Weights of a small GPT-style language model, trained from scratch on English Wikipedia.
Size: 10 layers, width 512, 8 heads of 64, MLP 2048 tanh GELU, vocabulary 15448, 40M parameters.
Architecture: LayerNorm before each block, learned positions, biases, tied embeddings, normalized queries and keys.
MLP neurons of a small language model. Each row is named by its layer, matrix (up: input weights) and neuron, and shows model dimensions 341-468. Each number is 500 + 50 x the weight over its row's rms, rounded and kept within 0 to 999. Numbers have three digits each.
A block is one neuron, or neurons of one layer that tend to fire together. After each block is what it responds to, as a language model described it from the Wikipedia text at the highest values.

L6.up425:619537598542508439457477466569496516377522591531499430591574560346539422524412443430492533555468514537448434448518521494521507516451543481582407526455457463535506451497520502491572511468413456503458505491518399482491480495438516571508528431546398494497577513491447495451457541532493526423469585549520540564503381611442523486469545486557485525479632466505483531458556585570479442473467
L6.up458:527451485518531445527501534544524439492569505516455437544492540487522456539483442438516538528589498533497623481434483548446418495525465571565475406483546586493508474467519511522447499439639550480490592508495471410525447401463531441580488530554500592518528493497508511484459537553401522453453509523446520583439534424525418504442467493417495561497560522569526478456417483482535541514500
L6.up657:554504492523467495512488485536525495537511525501514497553456556490526525556526425473508474451494463500601552525464482522512560504486524515483525567492457396484476509456500596545511510532491426574430464531452519540496459595557437456542552486458461571414506537537455475592486573600448554535500443491506555503511486379525435506501524426487505561498575495559476493533486552529514470499485
L6.up849:593510519459528469518447495446499542505478487546443494424476486529474460412408405413416538593529531473500520629439551531501644551456498419538463486518532522487454548451611482568512496506483570532365566590456507516565421467576483456487504432539504553535510468534460539586514565593461470448490489562560535521464514451455524461454533447492490586511475504483435508468531549472527477579512
L6.up996:463492459505526557432468488477480559436413548516474512447527513535496524507427436539589502490548533417555455582512469630466456489481480506494376464458578450527492471477610511535468470404613590533495526529496459473514541545554515524526536464527450626460533471498474562494547552479417553492434548545462454555472549485483530575427445447441562582538436547478509477490433481461510537460521
L6.up1167:513483438511451487504577513461487485444519478514530549525477516612443444530557528494515495410502537476470598593454477589454575553593528533550534530511490529419534499466493536470503481422554501523507416483545460511480473441487568571493538453505450549434530489539546571538493449574519564475496484498517524481468469523414520553462568513455562445499527426452563480476438499537446540498545
L6.up1292:520472563545385569593505466530528502472483532547534443451520551441516422561482573605487438446535486497489508420478509587500470500516423538545496495601485420550458533558566588512447504537471476513601596526507476577521514508475463505555476535453454478457485388516470520557526535495494465422457477447555550625495583440577523476544478538470538498503564405485529563484488546552526549422508
L6.up1902:472423563618478474470480470529478494536454508583471509541494381563517485559488523449537518507507518531514448479500499493522583526418495472527478530492388524666470483469460540463488508448559542571605451478515525427480502497552479582513522519494361363596440553378516441488494417557470516472340598508473501520550474440573499531452446516489499566533565475525538522490500546588561489504479
Tokens that open a mention of a written work or source after an author or speaker, as in "wrote in an interview", "in his dissent", "translation by", "reports that"; weaker on unrelated word pieces.

L6.up190:488513531483454496518483462562558480524521521480535496444546500492538449455391627398434555518558483461525447465512520507516545531500375439520454448473547595650583529500508519598397561476497417422516514507488588567544467510525515497536506498475510549549481524584544382575604581502433542492501502575432436494576511515527559491521533513463418511515432398564468531458564495517433502556483
L6.up851:480517472520449457516482404487525537520565457591524565433382428472529501521610522509470532555506544564521432543446533553527581558493609464526464524642549500479527482543591474526538472547501434487566475474408405474485487508613521435390523510536505403524500556518528570532441598515374479486537478452429483502520475498456358496494421444483523549469548584595562485481486525628453525571543
L6.up926:562569496365554565525566475465529485490463484513519531441464495544584443543542443438489462532519509544579526582463458469521592456452519482571507468543491498537432559440457572502476556546550494458497500498512458549400506550488445560496573498570505462447491468414525426526449485485428463462482515450547524520532416555529419497474574471462534493489534592522476479473485477559490479522536
L6.up967:471557499481558503523476455544434602478506482467430574530529531562530504451426517466553452497439544428448524475555597494517483593498491487486500460460614461510513518442457505447525582486429551553481568487462486497495500565463539480496589535525454508506539554571456468561471494530420531540597476569475560595452400444512425451537481501519490457517537476586462565469409464524518420494363
L6.up1263:560544418516547435528503463501457545491469513535540435494489503517519456476535539494506549500526478530530466480442469602537491424445576507523609508492482444542497563524394447505504452475560495520526417384546562553717455482479565562524390492474419474403508497463501491370453490551503545511596467602450469602542391487597551517527440491512506386562463408466593474567481505457541533491451
L6.up1409:524409551444504490473530456505412544454451454622495542497439516546399522461486539403506501464570467453577481530558511504466602489508479534555437484561597481551461558533549514480563603479472552419464452476447402505539440513579490649589454511488476597408583584441445520552514426450404562467524571595475445503447416535508536471394479471460571540446436496451481565569505485574506456503572
L6.up1678:470506453551498516519506529572552486476450619486546514540490501547476482536498378579515501507520400439490498470476433473360510537531484509491567434397508547596579464490530428485497616547504524456481548492471475492516536548576403514521520541446489548400517521494453444458511407540519419435546557527493565516511534557457560418473548537418444499545468505558491409461573536481568491493410
L6.up1755:441441460502430576467535386644495466565541499558525483486497570545456456465550513532519477491530427503528501497377494554513584449530494496515483453486461507573540566540492515464468572493584570584558552503437577498572625506375496520416478484571532488509590483528486543496557530498471508528528499541473421447515456441533514523550514544449505553482472553500573509552510545454527407506432
The space token just before a number, usually a year after words like in, since, between, born, the late (e.g. in 1988, since 2010), sometimes days, centuries or measurements.

L4.up1712:408479500550493504463616509552479500519464527459514546539489529509507548545496470444563588525469474585496508476489501498618575554497530511578500565527463468479576478432526423412410533473420549513556418514533466590469509548485457527448474464502540520469430426511439485485451498575513441567437563493492451518530508441421491490445489431493493566510614503535415597395465444503474503447513
Given names, or the last piece of a split first name, that open a full name in lists, tables and prose, e.g. Frank, Domin-ique, Kath-rin.

L4.up2013:522518507501433510437551569536495484487505554456445538542483339516451438510413572654531511515520541507540512501521477491507523614517397526526545547543533497576490489550509436474525516411462554545473443493481504428561522515481602520476454437437530520480527525505505484463492467484450500522608488484365498527606473506511537483512490466466489454484502533490412606458439520480435445498487
The standalone space token right before a number, after prepositions like after, for, in or at, or after table pipes, as in after 22 years, number 1, for 1995.

L4.up1583:515452493549388572455466483573472569480524543421470492475548539474433459482537569414457520437466496505492524530549444419427489584517524498412539457460525483485472605489572535641414593504438572502509501531498543576479506462468450418558493424429543502557632480501531495408482549487537495495532489455504527492527573429557473472479436522506461426521488512518506431478536508572526490453444
The token that completes a clause's subject and main verb and opens its object or complement, mostly reporting verbs and "that", as in "states that", "ruled that", "said".

L4.up589:479506418545652478531469530506517459484510483475427507472479523490446450489421398447469498502549606537568497503564433521583471534490491507534480503427560522473568563508589482448508518441494486497453497481546572495515468584527557499556452500480447502474425498513476502557518493559507448506491526527517549518501417489467504410652478429540443445523514475505483524515481454587521534443391
Header or label tokens that open a row in Wikipedia tables and infoboxes, mainly music charts, e.g. Chart (, Region |, Title, Weight, Languages.

L6.up227:432608528490513487611590545552494420542509514498424554535427556650526508489522520472544579631460542580502530472444447489518507612426477442548530512512537489474488475556502435430463544448500535558547503507553500549398485538589597469469490515401530488556452464607516508497453491508498512500463537534503431549494461507441512513535487515518421526531416429562438511532543534484494458491462
L6.up268:451456472479519593513518543458481446477546530444511520477417468494411527540472480481507497557451467362494530396512524523508502478477495583497547528509494550520492585667471424503537509459409460493616491551490520468442541543443494478487516574532497448606462390497554536530511443500392416512444449629570476488526584485399487505452433414448577495517475433548514435489500503453542464499423
L6.up587:514504550471420455545541470445524450530423509499436537548561535532519576538454474563565550507505456524563531462529448518525501489496551468567497639532485506494437446479472475480521456500462540552490467521451579530582533536485489557490467482491465482575545443571496498505444588553511485496446485471499547559490536482440509623455565478557486474492412547495550387489575524511529422410513
L6.up606:438576458599473482562455465466484408506466567493434530543528492627499566517471448493532538454496526571432545559432441542577506458504526473563543520499483432607479485431428432457481467531464520547462449458385424528485448468569481473483543478454510634576440464557500521453508463494559471429506569579531438571583522557400432583544495506549478483495543501467425394405460483556491459513498
L6.up876:452479450458555449502546510508488469464411498600442568530407502495452482502469553536500453528472508458518426459539500500523512448457459401522516512421450576474563530498518534452451459543440472494472497493512498553461559535543544530458508455441486505492506439563409468526442486671506492480488489551506479482508525565501524609553531525491516471586557537498415557513544425521465401488507
L6.up1282:505536504547517501576516528490550371532472462491541467540441407554526634601454500502465523538507482486502620429572479506546468542526377553448532513461440589478485507563445514586569520528484534530475459547522514481494497475469509374552455470523526483444445572583526455497395563558418544415472408504476444484516522513417528562545532493490467494545442569633478489458474514566478541582504
L6.up1365:447526499531488484459531530447433524509469404392519565528548516493544457432463534499527524536570489561540485477506385484567603626490461516548512561470605533503601520485479545486601490485410593609562465497513438518423504515386556461482448510468436535492453466526539521528444529519416490471413486541513615595438508487595508533498520566588462475457544502521546479556624552419485424501479
L6.up1865:408423564500505473560579508478531486620547479491429552495464562551514537501468444450523490571530443590495512488465441512502500477443514468509571504488502537548509556462406415547483535464419550543471483422501570553519491556470434443526463564504506429491519513564448466499427517530473449501466412449517419557500558534454514490560540506538516440441531513482507543397471475424493532558493
Fires on the token that completes a person's first name or initial, just before the surname, e.g. the period in T. H. Huxley, Geoff|rey Chaucer, John Mann.

L7.up24:461523579505536529445600573586613509525476410473544529532534508506537443450489500468508501558441416544481454517529461422554600468456543580469526400419479522506439490490573531462566521516498543499448445528470522562561582510434590445503486536490460466497411427487415425498496406563508464527545534496502472476472550585519587484522536497548517500531575522476453590566498560471589446422511
L7.up261:517451490459427420573544516427508456599506525486536525452481490545509518415490529509518602453466492569569577580508470536496484531487510492491544532516530531553547616490498456463497520474405560566456366484431513459484508537508453536533505502467559503495491502500432466529344546455561505444460506505542434510504554540529520471388444558529533548523518543535495490427490465514520420510435
L7.up386:461467527539457578421501383553510540557545445383418422412472493584501457447486533581604556560520541525582488527538549490429532509555459493521498527528512448520600465428592520517460448499504511445511408583575505536532518497532501556477501491436480584431484506537483468570455427466575522436445564597458430451529473523537506496390521501456564537423535483416518551575497532472446516556497
L7.up602:512462479489503507465560562481468578565525519485568583439410477516501525546550513491443533488519487538514526515567449576540514420583554499555487504497581487509482469545497559497482589487459511540491394413647538524546470532474499457475497502443576452473541538511410461526446461579560523463517503462531439564439430429414467507528539506577589518462634508558416489427511515653491503454428
L7.up1595:454446417535468536504554541558529533535545509457551524404488491560446518406458487461568548538439451574511412509551527568485458505551483480543480498445499528532669542410523490497516488457506499471453392502517608485546398531484520521540520454410514523491475474470484402512516495474556555407498503516465465508524506572527606450434500412484544576457559540534476518446485522529468470509513
L7.up1659:559529496548435542541504533460533502462522490613491506382537500535543531484549546420525483514463482485547556460503461640569495384554497467536545547523471559524476596530406438520505495492509504499523430439472515454645528493488427421535368647449503505526472550439487397437640515501394431476495463471513505500522570485549463616445504437565495507536481516556452603514454502504557475547492
L7.up1726:460528502522486478577587536500685498603518494421533523453594500484492503508537442450515483553466467510518543488485500487472439462418468461479557575422473609493533535497460477531554434511424523470454485426516482500541515527580465435517427461525519442513508521498452496485473459577565426463452519584509525498431486457556436490464504498494461512520563455560565510473569505409578516436458
L7.up1935:579513544609573531510481484503510457493533460432519539467496476505461472558473542444489530556459509514514526481504458448535506553457488462549522501498505540497498431501518415469571559576437544437566489479547555636542546479495391529449609526475519506520545510549419437530384486563448547527496508599509502588377490478487542554497538476476451512487578434486444497448505525521568564459493
First-name tokens, often the closing piece of a split name (Paul-ine, Al-ison, Step-hen), just before a surname, mostly in tables and lists of people.

L7.up116:553575498648540451459519543514513494469450484504526511428458460606407520464502532579528521538450578434425523529466479466476511505503481564532565492599535494422544471563394521573509488439549558506465505486462434471525462589513405484470597462440553444504508531484553609583468428502545448480428502526358512578512465411504453467447581527534456469513565482522514584558474515456445572456424
L7.up200:567508487509519450471556501545534524459520518569468589487514592537549465510460494585459534473491506455451524547501454498471555506489475500446476511536515549588530546440438494475546446472456591475475481380559425509500505567560543457535498536429446498418539534426443603491438435460391507552506552496517546524508437393592454492472400410495471428517400464451507494439473399453524500581559
L7.up470:582567494526558498454493537476526483567556363418558532422555531536449452473553551542595566492489499380525515444449496400486461518494456521481541513575491538413503546473560588563533487581533507485539506429505503485483470577487480491450523484540464525469467503558582532475532446421497580501410537499502535503398531534583486474464488499516461480485493532465536445559514482385476491494526
L7.up548:487519563556433514488512471595563492535468502553514557492475502535494476422470486519469476556492555492501455547436393563555492582497432485584519449538511501531457541517499456465530473488536492655428548503501452453478536486554462525427451453431443470469547542474486419464518462510462568579578496515448402510587499459498507533546527447555399447493454555529436594458533386477520504559457
L7.up582:488498524572509460494579468521482473500447442510492578531518548556481429550505532510508548464427577496485653543461448541566477544421508416546459427479516558495498492512498467490441520521486437523536465466519437522559500566486559524534469511485527468596463494453545479552543529348416549431519438499454525465533437409425484550435443528462653383503524447465532510441491549592498468418437
L7.up609:532473566501513558481477559578527562505475543492367475448448405476343530442539513499580446466519382421571458505538441515442538554551451415533507494428465466498486464493556455520490500374459550557463425536579451567595446507474513468542488482423578493593524483545518565505451539509601603506544456524436513580503463431527498468522530471554581470587519450543439473468577471542578488549435
L7.up1468:503492544540562434539476480526511543526571506459494567490517491478539447551533516461559533578457489505507467527495516547519511460434538482488500480472625577475458519458468459476491419542544482554466509605517495504484454483397537460450471478502487480509398484402484464499409470558505474479447468470462580499503537466510444493536469491445494458520451448504490492399465521532505532477510
L7.up1687:546511526430513407426613469519513506532458495500542613583537530587551538603479493569533483587477509492419495488525434502400612487420499515483581469380543523437471549428474547470492431482501500559398498466459524428528522490449454527425483561437573522530495482537500426482462484442489565436527533457559593514488546489579514445486547567503471550468529467559531485512577498596536506512480
The bare space token right before a digit, mostly years, decades and centuries after in, the or from, as in 1860s, 13th century, in 2011.

L7.up63:501546471462578428548602532491487489447541515403502542533615543479482494533462402445447510534579495517480523454479460501500518535540420554524466512546581456530455545565537520496511518464512544473482390512512488481493543500516517447562431354539490545446423493476447527531522424525474458480508510429449464566486514411501517488431491438519498500495438487503488507516467540451459456439505
L7.up352:531493485416579491517519534442463524407399464524487534518523509548516476458536480602445547598560473467530432511499533450478567538491517547565480486443473506448424489407523576480474510498503552535506523547507500574495478453463497583491496506506519527467512558488452526524472477591479449391523455468516475428471553473544523424406519451589496433476405466505529574540493580418496549462509
L7.up815:557435555407502531545548587462542517484487509600447479617516495506521400516439375478437476468549574516513459522537545583522549500482486497452561386499495422445530576486493437529481533429615535535558526560479547569485521511443574520555492521561492451637518611536464420482504459479422477406501516481462492650521464511478547433393609456541537459534644494615535557547528497509506593549508
L7.up899:458386505465499471494466504580515528482546517543408431469418423481508435474578350519493540531549404588524504483490424574464468458571504509507494488511450559499465466440514611494423463474443617526469439492590544533531504482488493517499449484530446527502470524507468467493525565475426455433437434580420483496385421638478451476463490475516508575540600399509492552440438524569513596518469
L7.up970:495468504491546474437398581549418483471541479471437468584543499460496520448559445461516596527515594475591563441475582528579475525442451508562534480517530575606533413458381419484542463531538533506483472489492483458499552459485484513491435515659475522598525462505464485585464459491460512455471520508429442505466461442523419509504489403495563516496391522435633445543486566464502501549585
L7.up1441:478455526491478392405528478588484598490554506541435529476537487455422413438513457484410437503516420466558511539495498525517547549473455572523554528583494629435413528595564417479547525472527475486462523380563430552497457519560522500432430524523435513470530482532490474556490561535439466512478515470581478498561482582474488531460619424564550499523454411564468500456522522480471486481549
L7.up1495:460456612533426459440505462498597496496553588607456467487433531479542446540554525475574500425541436494451456566573451480453485483450491518455519472546480574478460540402630491523459499469530532530490444508590534466458515472478511538513506492436494549446455528467438535572529533615557523437427524514536578481570544477503508486512538511465496444469439541615518491580486503416428525510529
L7.up1827:399439537480473404603563526553398472497523480432444492533410535474547422500419445472520416507521500504536421557536552508409478532494550556642532519551455517415490459441462508439439526471498548561481531576514561510437475495581553546502362494576619454449525580428552550494494514526398508392451432557445507514439535542512475543448448483476597612500549490562517500538501591519543506462523
Possessive 's, his/their/an and year digits at the point where a named creator is about to be tied to a work, as in King's It and in his book.

L6.up456:547527469523590556495502554439497479468520520489474570494498461467561448465516457440534453508425537509559498497490419418477535562477530497424600539428454535582528444498539465557555425550465471503506556482464426450493476538482334507534457542447461497473522489581512538513455490442545524573565515630516446549482591539589471510458496465495499480501476466469536442481514537509540552481636
L6.up632:466570421459462551495540524503556481459519426537479511532497476428594491507400510413482491478401474512544521495507462497444409469563537471477436538486450473456388527445554514462468552523514537531512533503401460502433503629551499538503468531501470545560491525526638390412487496532455554481529462589570449510499493565498564520568466444551575438567550571462414494487522455440440444428579
L6.up891:487527519601508463451445453539516445470392557458434512540571607479521535518543521533415568515486592501410334442530552491500481453382487531619485488439580538570507478456451531571477501507480524449389455560582490423506497501524495477573573511481497435502471530556391549566514459449575449538546517538470491392603533554501596502530497382514406511543471480549502464535505500517533554485442
L6.up931:520496385467558402470463479566509488482498589542520514495495526538542495514534574580443476445529473432536484456565482423468512523477465448526586524464475536470456506552437538586516495499487420547616433507434530362542548514523450558553527595519434439484460425597485541556499498446499587420581506512531533566493393475603519527537524511551494534459497415542503612528557476551457479534523
L6.up1247:498474429558462551481531559596527565479552421491524510522588508480503459495502505450536540535536503532526496535490562522595493551523469437521504610437516417503531611491554487476515537544471535529608480463458503496549499478426507460510428601464494500478378529531522612572464455493447549400430503537573549442490387595490460421464529509595462516518582414497456450540504447637432577391544
L6.up1298:485495495604381504456532524515453552630448566530536490448445563498448535462505427534432460450571514634484520439492450510478476473449493471683450547477569474549493500524492489573506418558414412485452508509513492476503509588525516630510488570464447586496434529590412506434461486402591478607558430522479554478510515582604535493500490501489428525545518498442522475548409416452439469533504
L6.up1397:473494565541524447555473586623502526498463495517502509542526527474419501491566423572469592439501430563601451511560430515555517485527489574525530544514503630516505542489550401528522542621441553533532539448469506495488485501452495507584448485526537452445472485575485476491493506516490484456495472529545605499540533521524456549464491496500520499538483492528501498507536501495491437408538
L6.up1484:495512528491466510553503547506547407461483511509492458514523510457424632401497543466520462467490532517583538511555535531520455532638452480474430528600473607463502511477540521557582496452638509543436564539520576432536492473587539579526495591541526560479455572492472501442436465494453523580424434499502445545527488557527552531413492448447415387532472525461543546515505430535466579527522
Pipe and semicolon separators, spaces and parentheses inside Wikipedia tables of chart peaks, certifications and results, plus "the" after reached/at/on.

L7.up175:459497535500527405525557550538490565413525441505517523511446530461482563503582544559539511507529441486455475503524567464483540509441478511509503551541544474451533526527534577454561557455513561487520511493535542488512540630456447557545562478436535506480470482462549530491552484534498404520452518508599583546593572514576556525617445488472488531514535476488489537447513598480518466537486
L7.up213:484561437375532459451477548547494502625496467460419471475480491508396494560547510501509514394475510386538427574547495479537491641446496422518485444555517511486442586524506437494434483436482438545486383638549534514481488513499490553331601442488484537491485522537534420472571521570497629480459520499443446517483502573420505452483493512506580479425476504463530430468478541533572564443588
L7.up641:549492491505372467460597451422487419431515460466495443500482578478528470465520604482509398458487529508503457561551374454514509661565477548496433485643432533568484652498553483479487538444451513588553491607432548522480487473531471490463573530489482503529527474507561509486558453474538559469527516447510493451458520520544518439466550573495657415524477520456525518503437594477546543459474
L7.up898:457419516545632450528515529450408468494516547500402543461476452508494453490445457547464515534481543439612506534573566386486508441507374428505437482412564647447543469534560555515570464398510595425478531570499442527548545495578486562512486479518514466580533537504517462540480496541522462560458478477536514474468580584502416402403536471455551454537447481563509505488451523529458408524410
L7.up1422:499469527542489618500633601471536541475517485553517521466490517461531490484417570475528468522503374537473384551499479496500515498460490489549543473493528497544472586514572390540542474434514484489471509585486448424488411445487523499511528485568467511474528481507515491490478431549492540485545520469475605408551565527464487485543528598403577519495503529498531494506435527473574505491443
L7.up1656:612580544538585434542461546587522469440556533565455502618435558434526474503557479471548410507506448509468461445548432605456449525502491513542452470478449595534441532496476489597519515498370538512476450530448529574506504569528525528505429485440426467507486521450486559445431518486568592523528520558438416584488534502516414446478454515416588433576551538490499564488481559555550544385455
L7.up1938:554469519521497441533514499530487598547591468492476455506533479489466470591555648508513521491473447464579481472476522483458487549541474423512440527492511452446513523578431371462443469484496413506475574535505508554503493536491409519545478516496447511508462512450568468466468470577484533506586480461505454440458601491464566507481509574583565548399411474545542541530460562562508456488524
L7.up2023:533423504515380466499505487597484440487488496661530492513443504547516423394478478534415498496480539421473394551551505435514422549401434527499477475458400500502391535487491519546447532454416422466565629514514484465483450532477493558497545529433445542363541389519543573518540521503456430542476490520419576458454518419540447451464486578558517559516604490458470458488498524425579498477527
Verbs of saying, thinking or learning that introduce a following clause or object, such as announced, thinks, discovers, claimed, said; also sometimes because, table pipes, and dates.

L7.up118:527492451530636483455539481512453514449519489556470438465526453485441488528547571576507569449586505461456411568418525459455448549447404543526488572374510459512489537480554541561461482437490483535503473520566540430517512505424642573530484480486517621478484494606558519510476517560512440403519503496573494448503664680446575479504390503510484473482554488392484502488533488492576555482468
L7.up567:548386579520502513526491587477581484412479502510485518612482402576436563530483445545469527558427518537434453648561502443463441539497450550383567477480497505567524534602484487490487575501538458409496559467544524434526550459449578509469466500518451534413467524452495543508546413487538516467441571515487461510502441507386511483520563460446467462503501597517583469463505458455561452453420
L7.up876:509519439626517496493560598515508464553405501515458534533514500472478606465591485384530560507581540546508429501460505518525435487468559485509447486470533522523521586542548507506494515498496386506548545523461492503408529499538469536411552507524454499561503516552415518419500470351604536496543529487416545545486561555393400545548503527516511545470462469505423528488549417525535490426411
L7.up1224:508413445444465404582515509614474545532452571479417513554590504466457550558432501503482550508572508579436531447460485486489483412526518475600484546541519499476464528509527501574492456539501554531431535399485339537447543487520573537523482427523418532603450513546476523532527462424587539510454541448533515554555518506439445494424392527523451492488533548549525500490414474529458485535458
L7.up1571:536480426571540375385539521464466529502552516436576490502512521456522585494571504464483520576513491565557613516407404501482526476590539485518498506481528470539488561518558505484386472518517542493547485567540476457395534551510570504522580540480515470503468499502495502497498536543413549469528437482530464529478433553560534450584423494540520543584624435489486614575473454565464563381397
L7.up1624:421500422495476578489508495520525442558450552461450506435471486484637425474587523587499519495579554428474428530523534521550599469393517520556484554504501508459601497601579432529395479548450485517507484534528556529499548564488462527463470440444605504521515506572501565482498514445580487564553508532474461625530503524506497539518497546559483526487467565551540408501510607533512406445480
L7.up1840:511418545516495480434554478541539437486370521498509469403549526509432552558483535528489508512463554505497535489445531477507515541493583451512580522492492543559523511512599514542494532514514526532561512477530508501564514547590547453625477428509579484448514609432519491571471517558434472501445497451498491450473370503492472447481466468513515447551413428614552509526433498488522377492500
L7.up1929:448504399535539603456527509549481472498501449447473467457469446529573461389574544515498557449490499449506491563508495479394460502481555451443488472491499528529432578457491402505478586507486420495461477511501463519557462507418527548554559480466570451462498443590459501515442515526555481506543525444523548487569570508485542455445507510537567461506569545506548465452572452452535508391476
Pipe separators in Wikipedia tables that end a label cell before its value, e.g. review source|rating, chart name|peak, Total length:|.

L6.up40:460441518516467463525496453495537517466510486504463417518560486413531437551543532476538592448434411439484365555432489437525441528540550487541583474566444470470422464444511557555545537463458460497469534598591522486545538553466478530487545411511427511520515460492500525380530463497455428482464504404479525545473623419395460417450534488530517494541570498465476504505576494417562461538466
L6.up783:464547646638480463469618534563568520480449491499480463609501410431557456577494509505495555456524469467482574544503575422554511573517423375437541467553528486546469546454500497577460409430411511467548531555473479476546533518519487471492495532510466459515518522503512512567437454404479449533538519470431542412576554450508443581465466520530494420468515501494494470463474525520484522572582
L6.up986:521419563526504481582567541425571489510459507475506510616457525476547482454526468382469471459451574511498488562562472550511492539471489561578592427478524447503552525444472454533506435471370541522530512454570469451456491647552570532521584478389547538520458460419542506479577521548386502430563552487564493492504475398520476553520424553444489552515483481400509431421499443566508542494546
L6.up1048:611545576501496552519506480482515426531475593528433460584496559486559462520471448516551516443476511495474508549436527487512469527447469478457544383542487545530447536452462547441511475509497520463500453485533512492510500500359519497572467521485406522489546458501347506494407540478450498499493435463615476476505503473507461420494498572407453577524455495518610493597615520467549546533466
L6.up1194:471386506504488522473578498577488512500582506568555492577518530488445525538495500503510532449530484461501474590431542499461535528482569510415507493511478487517472553478535492492504500486493498413433411600587542476508518464432424478417532481411511573414571492495422560486504516555509573562468398512537592521547521426519429456556552457515519438484563444510497597435475528505571479424436
L6.up1613:503383551621471514404505482543580542459438575472468471546506486479569593441592446596559570481449538501505459538475469474479443502482441552580560456553446525485478535498446540382551436496523517482464469438442424570537581551406434510454542514479555422535486503537531516543497493546393419498442575491474569466462465549498476529625496425513622479605498539341466471549544492508486605484538
L6.up1667:456396513561381486473510517524562500466533499479485508551436535500579521522609459568555488472438491544462401512466582448547436497495469466515577488562463492489420623529461493546488435480390445523453505567451451520467552459566374465536616487423488504516495476432475523578421451541442508492512491447563469439552559401459443508534491526475581494521537447497521522510549610489548598484603
L6.up1717:502416506564500575524475473561508437378447601527528483555562500523578551438446476554535485421385535499457352527513475534525542546432571554464578526472452474531515507491515501468481479413439447436567530536500501493508560515541433526537509548516562498384561494512518460560461469450495448583523554566527476468493504557599476457603470501474552479491438469471497445526483506492533514495569
Main verb tokens or verb endings that follow a named subject, pronoun or "to" in narrative text, such as sought, showed, dodges, wanted.

L4.up34:436531538510471501541470388576516382512545457447505435522478442513562430527476410501457489389454438534538435500481459477587488557492441560483521486493483469471475493482539510554438502499502551537475513471481538548587470494503427488556403503585413553457542508459536520422499490379564512372466551512642444457471565476490531592446535409417491439429514416483455530477429553464623485481542
Mostly the apostrophe of possessive 's after names or nouns (King's, Freeman's, mother's), plus possessive pronouns (His, My) and the unit m in measurements.